config.yaml
n_layer: 8
d_model: 640
norm: "rmsnorm"
rope_fraction: 0.5
parallel_block: false
init_std_down: 0.0
lr_mult_qkv: 0.7
decay_fraction: 1.0
decay_shape: "linear"
batch_tokens: [65536, 131072, 262144, 524288]
seq_len: 1024
steps: 4902
MLP neurons of a small language model. Each row is named by its layer, matrix (down: output weights) and neuron, and shows model dimensions 128-383. Each number is 500 + 50 x the weight over its row's rms, rounded and kept within 0 to 999. Numbers have three digits each. A neuron's up and down rows have the sign that makes its largest values positive.
Before each neuron's rows, "fires before" lists the tokens most often just after its 100 highest values on Wikipedia text that the model never trained on.

fires before: " the", " them", " ", " his", ")"
L5.down715:540545568427507472522469556455636438470464506481503525436572551500542478440500478443518525500619510544549606553571514427430536586590587503512590500545558481545511506431486495458545442499496519483553498375444573500491524478550488492465439470485406492546529571488490671517469487449548472454506485502494510445456487507468557433464483558539478587552531593456412463443505512507509564511478562589519434564483531521481605587445450555478553471400451515477519465507454537519429514443450503520569481424559478376407579542468545531524476551449481504482417457567472487517557460379523447543493471580448495564503584403474566595545571570507548420495590483492510465488531501565441494497465461532438457459459466561505503507493520494553506482573465522548574548480537452452401486471530614

fires before: " |", ".", "-", "–", "0"
L5.down1230:451501553474428562448547539416511534496557466457521510519445614534533475497579499457592465480441533450499510500421477517451486499454426473492469523502554472511480523489361564528511516472583526483582348568451494499530538567435535430490464579491449568359533473576537550499473493565413441565532430510548527515559444504476494507550511474521523531498472482530552456482491523429509570486480516584508461488503511432457404513534521478535415571577498588486564499453398460527590473524544576513464389534384570537432507514524513549445478447454480460581601512464528470504537481475381479478454460483457416513467547534502548464503614557439410562537522564520479447493502528507535481477415476510485507618418456508451520460458405475483499403514517528535417466499553495453427614492535480

fires before: " ", "1", "0", "4", "3"
L5.down1231:517437420494510540495575488519521489436470513452591546443354429527450532547555459552495475435507558581434503417523529438565556451510444526500567488561532507556506460416491517410528532531455501501541558529458403460525428461568539558505584514440524385526571591518441563542398520487538496495443542541546489456464512530494445550441558434468471452482481520549521452482504508582475412462477516457565436492450438513511474543544545467457521487510528507470493634490558522450500527512554468478516527460495534506476401445474587528460543613586380562441526547582486431598564484352489444464517505499502494595480489548531515451484532511557539507438509507480534538497435499457521492412502588494553480434591487520515475505566501521569506509457565435461496441511566551415482431559543560

fires before: "9", "7", "8", "0", " ", "1"
L5.down977:531491495587383413527394510454468488530608425488493530443478507561419517500507444436481488482459448462577509421486472516455433513558535519472429471502582510512580381509922521496493414493492537485477568458417391531458518477500520515576488505510556541572523534446542482496455495509458522561455430529418506495464501550465580474508458514542467439483506494401478484534511518551467608516456492540428491491520463440490508552552438473462573433529541550448512504413554508487511558502491389516369532379544436482454459456460477502528571471448588575494523445533526543447504513523485516545469567509546535588454525526519509517453508563488503462432559510406551506506477580544450470445444404463462503515503512440531509472463384472528462412459662563458494510489516469516550490562448471

fires before: " |", ",", ")", ".", " "
L5.down1027:430528480455420470552510469482428465580486522407445518517651426546533482485614479541496478493521595507458514458458471499493563524477493541472481500470513526473496550408388524430441537566499600425505490465541584485521491483416502491428512549530450556557574582478551423442592489480496453466566479637456489417500503483487595485403525597515534446485506503404415509403518505454461498502544537453481552468466510558552486407535560426509500526461479431545531501410354550583541474515655463495490569571482520513511528507571499607536416445436550416531511538473440546432517509486476479393581521547406568458509514483457525509492533491531475530426504534554397450499409494572446579454455493541482515508436489453509584563590472522546523420507476503539481402462554497475594507489562461

fires before: "\n", "-", "0", "The", "2"
L5.down546:535545487486391485535454542516441494497548572453614491481511481448506510498507494502540503440559478497487499414473491559510549526445524538436557557440454475533517425442564505469491465471465372497581498357501523473479495505475511547500473491480438478473531489504370558492419511547456502499497550502508530503438451515464519470498530571404516499562511484531545581486516498399589555541491487500439496475552537597604559581484494493547515551459491550373426365484490395579596501408514505537316492451432494475509456482520501671557552490607425568466548420516466547465431462520455550580433508526543432520533579445436566434495498411527529507477492512482493531509531549440527499472437500476458501481495481565445474465567481486544545522525472540501511501506457488480441462485558506

fires before: " |", ":", " of", "s"
L5.down682:420470441444483524543487496486595513496501518498391446451480493476499471444489426590565453518478483482517547459538598466476514445484565514542542505442476443437569590558369514511490489564430435482469488537512555453483576539456456520541490516506507546480579561559547435563491514418508437451433439562464357528553540444506500387453536482505548526411532517435535475513487470471474481473541501474540473503517538511454548486498511516442449458472527593462569502505490534539552499471539566516401471488512500541464489479511475533569451596518530642532544514465523628461544426499562521493508536528398411505490402514490460463423523464519506389513536469488481533553575519404528487481527570476478429528563474385518600576554563522511504446538494533628474483534588533401573585427547510

fires before: ",", ".", " and", " were", " was", " is"
L5.down844:507627518495496563502554481498498485510543539456468478431481495396573464574530544574453479451464544481462543458497508518493496567536509509409495465466595528506586523557717498538493501465422418528553531537426479446461486518596524565550516473519432553496495550589581429531463489501573504498514537566564591437584490393612528469522463480498541533537427566496502425577517400374511391497530504480494525500535513469410371437456536491503509527431508539515510502536392485546467511579517493469543530481433383483478477359449506470471461499629473531481493410564413486457496387531546427498420531478505519486463537441478580563521449490436493415449374480514460494453529593649494560582479483534484487500475469529516486401449555399504538492521501536560503469522525479428473501507402494

fires before: ".", "2", "3", ")", "1", "8"
L5.down589:400443498486490465515408543465518613594551558517525506585513486554526520544480553503446547393510492482506508505453464538554542523459621512588474554424485427509488480543552487546474537501551502514398567419452539523538495457474468451454451467376523601490430501455437513570419462494509456443407384572502540437492469471523405453480428434517509560494484493513532458528558688521488467464540443561467522525630429454484485543515414508600646522464574404543516514482513533489492554456544499503486523576521538600526476603491542450458461449523542400529474505445563479518442468508304416571572405579495584426469500447483385461484409456482417515432492526505513529473337524577500504510492467487450434442510541536570454498484589459485538574547433498519591525456504628441494479550475525

fires before: ".", ",", " and", " in", " "
L5.down32:524495484476496485422562411449429515498534586575500493492449560452506465601618479540465597507477450419486482463459441549496523510496510499487502456519522496524509633500613498466426491561539481499508491549460580490433510561491400485493538516575505509399458615553519513561405498440462445426546494553499639491516538482585472536557450481506466486542510483495538414532506489395501534472503539520501566425461530581452455520488427440461574481521536514557509487459550477456540416477484503518505560482385590498564565483413441488480498448502546404558415484510473400441488348530534511477568531486573502485536531519431559530408474515436561574491426443511461432463534608569478510468549525491537460479552470516591519463436609480533477590468556477562450545507547483538525472477444545

fires before: " on", " ", " in"
L5.down970:516622494466490543415472465523487475530507536471529499549602496498519427394476459479545512457479467558503538488492518496414489511581428596522439578535458450379543531395533546491423635480545473526555546504563546517444537507489523459494463500471491472529562417539442542572413487526423457532444430486530495508528454429552499509544460587483540538505438502446534471549434530481530569427482455459447490504579441500463581509573534456457508455562528539505587512588553528410533506468483475363589521479416488473495538473435608523564489455557494392540579494472556528503512486544498483489448530528418537557480483442404415495421499504473521560443495362525584517465523440546534453518456483490518591562494596626494483437516408539444554415511483489513593495437456458397417456546491493

fires before: "0", " States", "1"
L5.down1087:486436463524558440576525481525448466457400416491528449499614590503427519469438520487464512473490487504398445502481453512508498477426494494499508481450493436479510514550453520505498474471443518647566465522448445572513451494458469500482397524527476551433512486463454462476499503414468645544515448525542557440560454521522552571535492563511403511421509478581555442531527526527473380483501460507557551549471564599505472528488514500563519472509524561493380416567476459470518475439518380454541477432437548415464374504570502540591500452496608539455535449501550402492536530430585500492480516527535473506469572476428452458455493546591499507530419529514443465504449436407526474446461565491542439454472476483515549557568458433547506529404551487490484532523510441488570524467452406

fires before: " ", "\n"
L5.down648:591475551411496461480567494489427523510647552531474505509568484480525499499474601658477485471543495483452499507512467507503394491453541661467499617430500519475436468520466503510475455495455485544429496489407556467474468552547483516455527494481440574413534447483535493465520419503440391446523524477466406487576508523491464569491481477497549523516487482428522624507481501487495452493518538529522567587585539508463567483466482478606551523503487582441497516487450452513389502421510537539453441481556420461406543501522498517527552481513497451483511419511504549537573528474507508508453406458425436526394430527484466486522485411445641529461440454393498504537424530484568478506514444587446494500443410449521536402474510496438506575455431540495456464525512494559510475515527417

fires before: " and", ",", " "
L5.down475:575438388626651476472416467471415501526502493403477516454451495580568489445537523404554451431474551451580430523426447473537499368523559516584522504547510537501502466569587554413526478585551520553372478528499543521484487525501564526508517548559537473507510536486504538525542556500543501480431470477523544578514501523521506439468503498486571660485510470546490511494508423491509487385502473509493559517511533449524482557570377553508450565491473511533471535373482502451482527407515474558423517526524523492497522563565544404487588499453559577454495510522528517560470592438512453540487598475511496446395497489519488433529551503513509525533507486515449449554614430480442540468583520417451471458424595450505483462555436493434448522454439437569508480529496389548437438483467444

fires before: "d", "s", "r"
L5.down220:557400666437501524440517486473545493473533544536436590503450494455481577538534432473536510551433496495519517537473541395552573462438516432451492465470441456401482445446606596564469397503590438473499555508540490557400513556515468535518650382489572476484466488410500466471506526488493535499470513495524437552487452469488584457600527535451531455481470494502445520456425585500527546448504523598493544469457476431460529430547578478596610476529487496513507528514563441481484440494500600514402535512457485521466485514438403481519488564441452465545463464538415436540432474464444515471566484465630608469365526485614454571502562546475576471476462518511546581499543437557441477470518509543508500561550533525466537627479470529541549665505480515529406415508439521459497457514476537

fires before: " of", " and", "\n", ".", " in", " with"
L5.down647:411539491559543557451514457496468525535449530562608430418402487430469483468524495497464535538497484490490540462519485503485459444424518471470469415545550462521539496499581462400487496458475602548434432569444575415515604485513497519477558530529484444525489534525521525497516532567379401523508527506494601478493583516522607531599459441430475512478486370538538436467548463497580528521651598512497498492564502514414491430569508458551524544569498423647532403451438493463497498546549547487456587466481437459443510471499445540441440442408565374482507458480538439403532389502511515476448462487581550441459448465427465509517590601484420520442445488510576435510491491500636575499512564539538470494548501526545538458446396487430529522459506477516450525507525460521472558450352558

fires before: "8", "9", "7", "6", "1"
L5.down938:470489437555456573517448536503499458557520543513485457525459518470437503496471522513522522516444523487632421527369455462447612527469481481449512456482493483551443529421362557458505465544512571545519533448540471523478450540458462546542459506530509471451475402593510467496536379552580407472490446477476453483473527530517516553458492480540523449447538512417467532578572537467447531527519529515526527515549443514509446452495511454482522589465471419561419468436420542511446450561467462534651460573512548509534460488491444474462563539583473518522551527449514457452529490451506576575425569506474502609530509426444460471534577460556487476389434458507522541429458540500495610431485526438428534452517516452596486522507487460479534447494515552504567491465519376525540543486417504

fires before: " |", " "
L5.down1108:458540436450566509401501459578483418559518484520435480535572395456460408493478546538511487533500462456434409473449486520525516523438486524548508467577481520500502438457397532484444388499480531520456605502519452419583456515575517526476371522466481580592468473522506588492461426351549480557487565424530544521568505506476514518536468574449572445493566432532566451535490515588519562366447450565517548474472512543458512485466520421462579509491523520463471449472562536488470489486460581453579579485518545497498534531498619507559499445591521504518482536457472500508498444531529493535446423506511500393521489509487529534509533533553549565583455527501461462509510528458428430516618516585460445473417368516504510400518550507559495470519582499486600463523544471453421476549535491

fires before: "6", "9", "8", "7", "″", "3"
L5.down121:529561480419445485544459541463532451469551518464479468415609433487525430518506458529569443547561581566555503483402354504507463636506517608550523490449585568526470623399477559502568417523451549457506477556432444447511444538435485433407524435421599485431630506557508543501503461502534563485462522500546470543478435470599457524562526581493514508430499505481485513573529403461484652532437605503456484539547544534479592510441525630489514632499504497521524546572575493590438527472560475494481540461559486548436513465388466521527504524477508445506498438450485444511520519492469471484450427526521564501431473469473476494532399553490512394489431494545542489485510571477486526435563572466587507503482502501461464443478557434575526551450466507545552551519531567509454581379478487

fires before: " as", " by", " in", " to", " on"
L5.down327:552477561517551409508497449513519552538485588535490529469502471417455388531562569558477485524376470505543586483437477523496617599492579484458498476474491457453523509459699519512491580610512524473462482490527455518534546559470481514489549467515493472529455566541437420495493510535481561481527386557510428544486506534476514489547508505528528481548504516545504571516451482470522497480585542598514514457519357552567468432581540607456518540487508440531455523572498512417482383481485544417528481457463483497400502545595562495569432444515513493529504498479587542507584478524452618491493536422480488528488422530461424599543559499483400431529461498516485446433531512456564452490435413418502432495547520510480465563436545565494561516466453435509531494435508449566479574537447551

fires before: "\n", "-", "8"
L5.down760:470523441393540481423445549528527432503418511515514467521449479448519466537602548518532419490489458503494455503579549552400489508429482434481602430448532439451436444541425469490447388519531472468447541508557466421494439495369495550521523483483591517484456490546547481495551431466479555519546443510606507549561443532552490517579472488510536501490529500453553597576493458526473596595443437504523506500543470507534444520470544479464417432502488533484537466474493509528483458439466548563454448562438592465466604515559446546464492459539459560583498465496432507549513454527450544464434469529517535469589432553441500530518499551550395548408536506611520530479482400597436451458487462407439537492440493473512486475437511553516542519576475514462507486519561512533520503484601515

fires before: "2", "1"
L5.down163:485569476476469477480443560485529449491443502443520523529534442537527473473509448385489577467461557533476490475356524416452402466480503560532501500483476614474480470502488415586536524460515522446463501451489507489548568479477493447492487578504518558436471507430571614402435453444560515478429546540488572576561395536434498452411445454489364523511642507443480438618571510443429469494549517515525474458465643487545512560502454505496563544493461517481446465513545367492478535481501513547413555492499573498630464483560520538594425431548504516528550450522536508507495563545487573319452464515474536504498569484472557456516505537487558481493507531529517412467481494545462445482529493548523488496522459414481523535494431564521631468500522536506480518406540478481495498515474498

fires before: " |", "0", " ", ":", ".", "″"
L5.down271:445518444503389431501531479445429524430490509495527524441474423460529542541476531550523474465547576510563540475468451467409457503492531511476596487576547537538396553537338541474532542478542544517635498459537440449419485536508533488450536482473461534449477470474534452466412514518469471562507500480523489588545418474572527475564565445471441597468545524445542461529537526500510384525582523467616550455502509455469475578537510506499470494421489440498615524477482547447507464553503584384529510442558482587562477510434449510545553537508521462496533456352570506510516486492483420447430422579500482520552553579598477485547514536563526529543442468542526457586518415466549577582506418404406446573578449498517538569528449482423554518546503486526427501540519429419525500453506517

fires before: ".", " |", " ", "0"
L5.down92:533490498517532477579493508499567512579426515469573491554547509446450515537492558475543520554460529475510448603562515510506501478555516502544557537517498560459490491556456466664473566411549541455497466466474456451586469517552480529594530573475465587435489572509510516426520491447480476544488455447581492509495557389443490513487494537496485507488524506523518476375473528418490438592509387560544522457386583529489472468483543472389517561475395507523549514494539431506492510518331496448490463466474679526480463490546519491506499586377466465502469582496550450462459529507519504569520398491430565500460441375497393536507603466484497495432503537570609549433513482515593544390550446505454492455448446500468518496473479487597467544566475491550471480510612448440489519419480526

fires before: " |", ".", " (", ";", "th", " points"
L5.down226:573555474503500539401565533496534592402376541581519506464561415458538541524448483469553514499453480477584385484542595543497467520549528475434505533518593557546394429475367561404421496520446563452562411413417475499493507670577507595532506465480439440544541527444477504415462555529467535441457436407433456484395527497449445543574564645473514507451503474490469456508530502514501495465433425488462410522509491475509481366499494442393488510516535526463448492484502496480450444500510573492501515421548596516522508505392535503504425566437532440550499469471540556559500551550525541518524492485514386502500467491437454524494506606497481456543482445533446399554543575461381435574426442510492570623520509463452435560613425546499397486491492455536527457456411516452568530527535538

fires before: "N", "W", "3", "8", "E"
L5.down300:560489479509580511516383481508541513501478565445493439528513448473465471455458453559460474514352539564427495527550506528544472468453532544602532477500572466553426488514304501441539476423495450528443502481483562514573529524489461457438505595554550501459442424443503417456504441510518508450449495512572528489603549484449431486595493548525537425576483418522402464464562488445607445426462462478471477463462483455489561483482422547465544549543493530477477533565554404561523468548427522510518483450490432483550513517518477494424515474588491465506530501529612477423445481508608568521421413569466542499444451450539433555468574501496560504455529517540498499566545545490431512469496485565426565546486551548576505524530542496478534489532586434596511517476542448587445575604512502

fires before: "ed", "s", "d", "ing", "es"
L5.down1156:500406476503487518563611411615473441542443506512501549551449531559584517440497597515524531502325508483468472494600506482509541479454533463532454519516495550480484449498646481471535620500524464472462541526486502393416592573495499519522427511554492487439499436498411480522482545467492476457559456513526443470558511480526543491437492557475562488541569493473507515558461529492582506512559508416485475564619563486474489543455501475437506474491558509432510567487526524557488510572559471464476521515436466590487531436528433400523501417549366495567469378468491458476524500554530517548494598468505514519558565469531651481536502471534495446558491439509447563529385579551515443510474523542499443502466487448458525512480524552577506414401478428446510419504482585550577397484580487

fires before: "1", "0", "2", "3", "4", "8"
L5.down155:478461564583500502523537465499581502596491507447616549583513572403567500537443440472470551486583503432485506545429535553469387489495519481454431523514472472498521383412567503543476612503467528434517418621541529502477516489487472477490524455497547597486544442428542452437468559415564483458556432507482468486511543541468625471471522480503504487530485372408505469508425565379412488490465519540451517496464513407573363454494544534474519534423480437462456424510510431500542536534493511475485529487506447550572451467521513428525507403481499478446493495460516467515539445502362470468534534453537576534499480398471433427513488577532432539491568475543548502541512527518466476505603592574467534452399463521549528537460488513466559527483500500501415426478509593582494504554542506

fires before: " ", "3", "5", "0", "4", "1"
L5.down1141:493551444425545475464501542542495447490550452522450567510513476541504424530543395466466547474528573538470523468485468624405422430532429542473598535596469582503475452451437515606480570431494549411563424622600518413493476558511451495537533520509516528470513522506472515545494550512540603508431501466447450482495600527485430555505468546518393431424443463471436475533556532508426533524492537539545429483373467582486524559473553638442608519404461528452540478462384507478508559601544476379615561549522416562577483490514543495503511507573433538451467470494396512550504524511515486506457515596493562614518524578507530410558429535572501497497496472552532494541597554378507575511423442474558514531557469551467458476457479491557527497412506561516568567554490499528515431466470522

fires before: "s"
L5.down19:501421438476545518536433488548475573483504508559470489581494509453463586443443614503522423458478508501548455547533542528572502487510511495524549564546453491535502533586499454467450443523566429501514494385431502494479552549433423415548613508433481424578430500483469607503503458590578492483532506450554479575506471625457557515516458506441538502540559471520541473579352565515489464452528556399505476498555418472532533465442504481466474433452442423493551521492475573492484492486477573417426539454501471584526530512564489497471458565477495522462462474480494461440469507540524476609501524477572492555477441465552574600552451499530625503547563488457502529545460546654420477541491473483508542435501511462451462555578520521517458514451483537518481516509617472513483473463607513

fires before: " |", ";", ".", "th", "\n", "–"
L5.down891:549394524455566609508519492447388541467550461486440505582533527524587529526550485479500551494423548505519541471490460542555488524497535533476454590571473511475444542530389500492509517556506470477470486465471493450373480523521481421566496517506507605456531508411467559470505469462532538476506483489485564487506431587558522471510448525486504493488555490507519555487544457616470437515513501572499487549532596578505459525464484483399525546438537568481617576494492460582512477532494523430507466396464523470575501545524472486510385515491440428460413525468425510457491533514505533523581427457514423486460520459501499480470538503563528526578462520562582564513521509411499424450456619375443496524438405552376475465482630497459512533557419497530553512446629580467521552529491512

fires before: "\n", " He", " In", " The", " His"
L5.down828:491482627585524534474484507494455574540415504508428526505453509447514509442517454487581549486520459475428449451620485480479489343475474481377462511503594511675453472474634540539428466509473568434457570469485482543452459531539410553570568543488419396501432482412415498434444487480484461569476558506490557487453523502559627583492528501512489489492503453457509487506467469498504528530522540481488395462466538547453470525562445507418561503469502436499560492435549492507527555538516502455475521523505603534522374493527560509506463451529457463452548472441517516433531537458514514529442524614422569448517481485539460530511532521547547396447463580511500475493447515402521465454500619526495433525465583517465524567539502541589460527486549463519448514552406623527434567524537500

fires before: "9", "8", "em", "0"
L5.down225:486526477440453450557476481544573581500570488425546487567515471427503489560472551474355497398456481569539542470532491581541535526546579597647415505536476438518485575448479515496479501482527458448503548454491569490510537526527524486446502418544568536463471446481542439551498492549474446519392455489537579539477534577365454475490495504457476387499582381554512569497471535502393536383524499573508438521482466458468501521523533472455487508574481513494470480495491539494504577543394522452592503565548514424477465474597598534516473544499517559504515478415431466484511516465416591478489553570500552554454575555484514549472565578508417467519491461550495531478512582607487494445434486533378447358492499544527433492439521478488528507512533476505464519483521468537524569457540481

fires before: " |", "|", " ", " —", "1"
L5.down6:553386510528508476560523500515458579515547440525477506432417467464472460523530467506442424446499613496480553460469504533481500542439421475459478554549516564483484500439496533524513453520540482554462454505479513599535437494424491581517493542617524472566500484441421444439516488438507465610434459440502486492501525601517376430535534556461521523471543508598543428567551552520537467565537485560470491462464498529402473416382527419459475547539571401418462476413527594466499487585481448532319502457495493531499438482489460485491517520458497458459553501474514512514493540600467527560475510458556525477496488524463491479519462446594603543461460460560573454539504489301464560433538538533547548458418467489469548530493460357542417540536343521483510564539489441525594493502545497

fires before: " the", " which", " them", "fer", " its"
L5.down1270:438569505476532597481451467407593471567554525471525483518472535544503587550565516438515455536508519480462480448528448436500510541561423578464509564452515519548572422448484509529525515556602575462549498504445506580494502582438444462557527545545509485543489609442560513483579519489528440517467388420374529484523476502427446412481481522489442545535524476446478459484591486468439548421533417542521529475503418409495439527432549532397526453579563476518549532535601423483552563457562607518507538544421465479551490602395570495555458489403472409509482497478525507534551555476414409552515467456424645459393494399552454464419513563500450583394597615531536532513483476548480521586504411518354423512450498356519463554487474493471592469544501591502565487493532508497557478551529539

fires before: "1", "2", "9"
L5.down459:588465440492467428473434453516512514404518462518517505499549493412467526461453497443504540472440385534521529524467562567546437554508498519495439519507422587534516527481597455452551562374456529415459461484603595515492431479512529492503535627523460537532540520546595572503556558474397485550453517499445516539496464528556472550556526443446474562423409482506466412476523477558396507429482433529497500458507464461472525569488342531526578554551545465560563536534582403458501488471576541494405513412521562556517524437474557585530539464499533478447555464442572524492537507452639455547475560465552504445544582571545558579579476489530463477567556463478512473479355562544544446433556472485504522523522443467465542487498521506516478523534479501446489467589437476497497466453558460

fires before: " |", " ", ":", "s", " of"
L5.down672:546577566570552433564531531479557498521486388477492519494476536520499548513530452483571438547440518522433493496476526619457536447454552497499532532463464516432448497557587573523471443451463603522403507609439433543456570458412489502410513534522394476518496465356474485412442341607496500549465664565503499508506459545512445481428465495545505459488510519538474545448410439501533455465475495554528448517531589460494551516570525522485594545545486547489500552488534448606452565586476474491579436565369444455516552509584420459555579464565557548502561398599513464491450542500524392461516528491498543493544522530506513509468501489482512533562474495592604561485502407558646601558536478419400497470459551524428582460543500524416508508538540507553521460482590497505496464460567492

fires before: " ", " –", " |", ",", "6"
L5.down1273:472438510443489514457514547545498457497549551453532475436501496550594449580569536532440444480424558507473526446446558542405536458452549484507518605498580550451548532524428516499510467480458550525467523535496509547465589567507481537514566467500491515501517472505454400480536600462560526524462488508561511478440526534498611541543544505544530513556431452509552497498450509590464438516540621437498527479452511514481472426555500449509427522438490434502422564524549527452504531532542485582495470495481516505467450481499535423467509455540521557493530474507474521414595566534468486543425470444404504505486560496508482449587532577606500552507489421502576524527489550640564529503509469492435499452501500467543511427458477549482409467515474511545452477544551509489530446609604526

fires before: "2", "1", "3", " ", "0", "8"
L5.down787:463507551464631464531510453500480531581568434471614519576446530463508463502524510564576441547464457440540451378456519502585516445577505485525402409489490454537499476506417518480507581560515518513588513626373539559479557509465503542505428480508498466512498493453464473524480428510559520621475529468415566551498525539458510535513545513526549495528451447554559607370530521514384497465527560462585540365521502543507395442541552419550516448537584466474389519491437455453551526506522528491465583468486454597448518428419630493618436552463557543500514551536490440538465517564464527469508500514387500499450511474498560498508571539440512514551409550419470457533458449481474502478436494440447494487519486484447482558579517558529527479525544438578511408472507460467584557458560505

fires before: "-", "|", " In", "\n", " "
L5.down273:617442474546490434597424500508568452565537520557477493540587562479496584483420436528451453456518455533502513499515491514476386558501538500526471482496510509637451520513603577602410514463495541469503535508513547436483443607506450530570557524477480494514439390481510578473446516523470507504432593575523503508528568446437545560560541522489542460426472535454454510534479428501519448466490528484459546554482531560519582441415560508499527503496502464557525568450497475507470524526477440423458550462484466513470520444525541385480549487395468457487374461442541544503641529511612495522565502474507596505477519505480446493501518573467508537524407452536432612449498542398463508451501491496551476530545419475518451535483564454535454439397491434468519458584456570452554602532454454

fires before: "2", "1", "8", "9", "4", "3"
L5.down1001:507491551492489481510508482529496492550530570531568489547453477489532496550479585436485570429449533527557548540515465558496516561550516543544436477456486444619530512480364447485449494422484472557412558481498536510493557519497464486450489429397511507524453587494466524502487511507494436514523457501493473535509429423469495527490517522430476430486536524541577561513492530459517503447507529604523488508576457506479588577455501508514382533536495510528437565535513594480505532548487457536453482485474427459475528486508573464459414483515512446502574556511452609558482455517564499462554509426442494494431514421475479523470361478468456403438497441470579548546499525525520507466498523441490492456504505456432507459555464425400521568404489474546466452511499462437515478503497491

fires before: "1", "2", "6", "8", "3"
L5.down22:480595418454432517519421468530573479505470462492592496435546456518478497413455496569497532532507450519527576462467548445424456473511499422515586508539502451524503476529411526397483456461579512545580572477552465471464508485494526445460509494504462471523546465504503558486485597533471419430528542504533503513451605447561489398560494513632544446569440444528467432512452620416429486528432486422513575488454384557457495408476488474550465506453535475499430527519508419561534459560432513513504579445582494468574567596531475458400491486441482520524468513558389448631488461589497501445531489491540442554485493309495519592592529487522395561442556462488458562457448473491469478464472439474469515505493568468483505542522507536463498539440548546506481590519506496435468533497588513

fires before: "3", "4", "7", "6", "9", "8"
L5.down1185:559540552503506524578551471501507553465545411485523484467565449510444519507424589522489497594414580499560480480452432493523551630499541597460573556473493461557483511435296498698478441515523518511502439533547526503617380518537523485500454437550523408485445405489611526497490485463505436469503508492508503538457487573496575510538558442496447504514502423457593407507457421446516558475512506448516553446462583458499491473524466563491479523581509446536431420478535513467513417569486610519637468484425478595494515479450503442549422575563508464595488471399568575564621533444470491478488539573518489562518480526369491532482499558526573442422509491568483448446450446442520519496470523524493481555563504524545522503428480504398502559508501506678539516498487492581540420486485431

fires before: "\n", " The", " It", "=="
L5.down586:565477507505548548498501482511450537476537551472546484507571502431541516534475599511512520522577547473539485468500488620557573462527490474515509523415519484465466398482674497596520537512594547464481527518420480446481498466480473521569488430417516523495484527431462469531491471527552452526463495481415515469512461631509548436532526446444578487459490448443492593467532542408452551524507444472518492563476607526449535599533538588511481501387497560546515497565421516517512518546492557561466480532438524484440379451472491536562516464495407618488467400447475474498484565549545472496562474469410480564495581572589426583480574536508534396480603569479494470540545541456528561514466461542501436569448442463444552499492528530504569495487547524431478516473449470481505548571481540

fires before: " |", ";", "1"
L5.down738:511497485491459521503537524465449502402500444546498596506468445446545494492553418506481535543506459570453499482529474421505528459500544596562525500515546530460515543519175502524435559595539488458574452530420519519541503502528451494488481433438464477469504410566502517439429463489558509392484512523492460553526457525529491494549599451494509527514451411567478488444466468579438482445545566513564478503473444504495462515475405602460509573541522535577544480590503492565468375568431539586497504524426510515494587472522547464471569521568480507466506429386455527498570552500447523572491565546457547486470488542491533472439481441457535632542450580455430502543562406428551483432519506575530390554450433550481612504577455473453527496552563452449545543464514531535439516464485516

fires before: "0", ".", ",", "5", " ", "4"
L5.down1181:502461465501500468398549587510519494470515500430504591451550431518452423463515483492461506501443507375464558469518498527496508533456505500549553517444474441582439520508662545435578494566533565496494557466509504577473452496539446511431546524487645523524448504509478500400510494526540417550453595599498456455473532455440492499429562590540453423449565468549431526508407495481528441438525517446518547606469524553574438578499547531506504438477560413544486513421551458485476467531476418454526469500565497420547525522548529505492532600501477462496516541471466513499436498469566522466514481504569468452468517477484558571499526405438475537512464510475550537497641453517456551453448522482550433602423512527417452527444456530529592554491555569467554496468463587441454398594469488

fires before: " |", " ", " W", " L", "1"
L5.down737:571489544440536478467548454535444535469402487474574389477444437453451461469518605574436570582525440484549466412448478392371490508429467540409487427491469425581523522455437540420493463533399464594510390512406478477562525524520496526471380477569459443444548485434576442511510485557477379504423545558466463522496500483534553549567519508478578550546488495518412435471498514503488443480490522523545514365560524521491461429461524522544464518463514571481550492487532535398474425511587531428461525453480513499529554532550381533446514481428436504522519560467500478485481434490550454570504434421522554528437510436510588553542524441424507456559503485445590468522449559542417577557507445517471486540588492412440478487533487474517456510512545489553531680489491477490547502539540382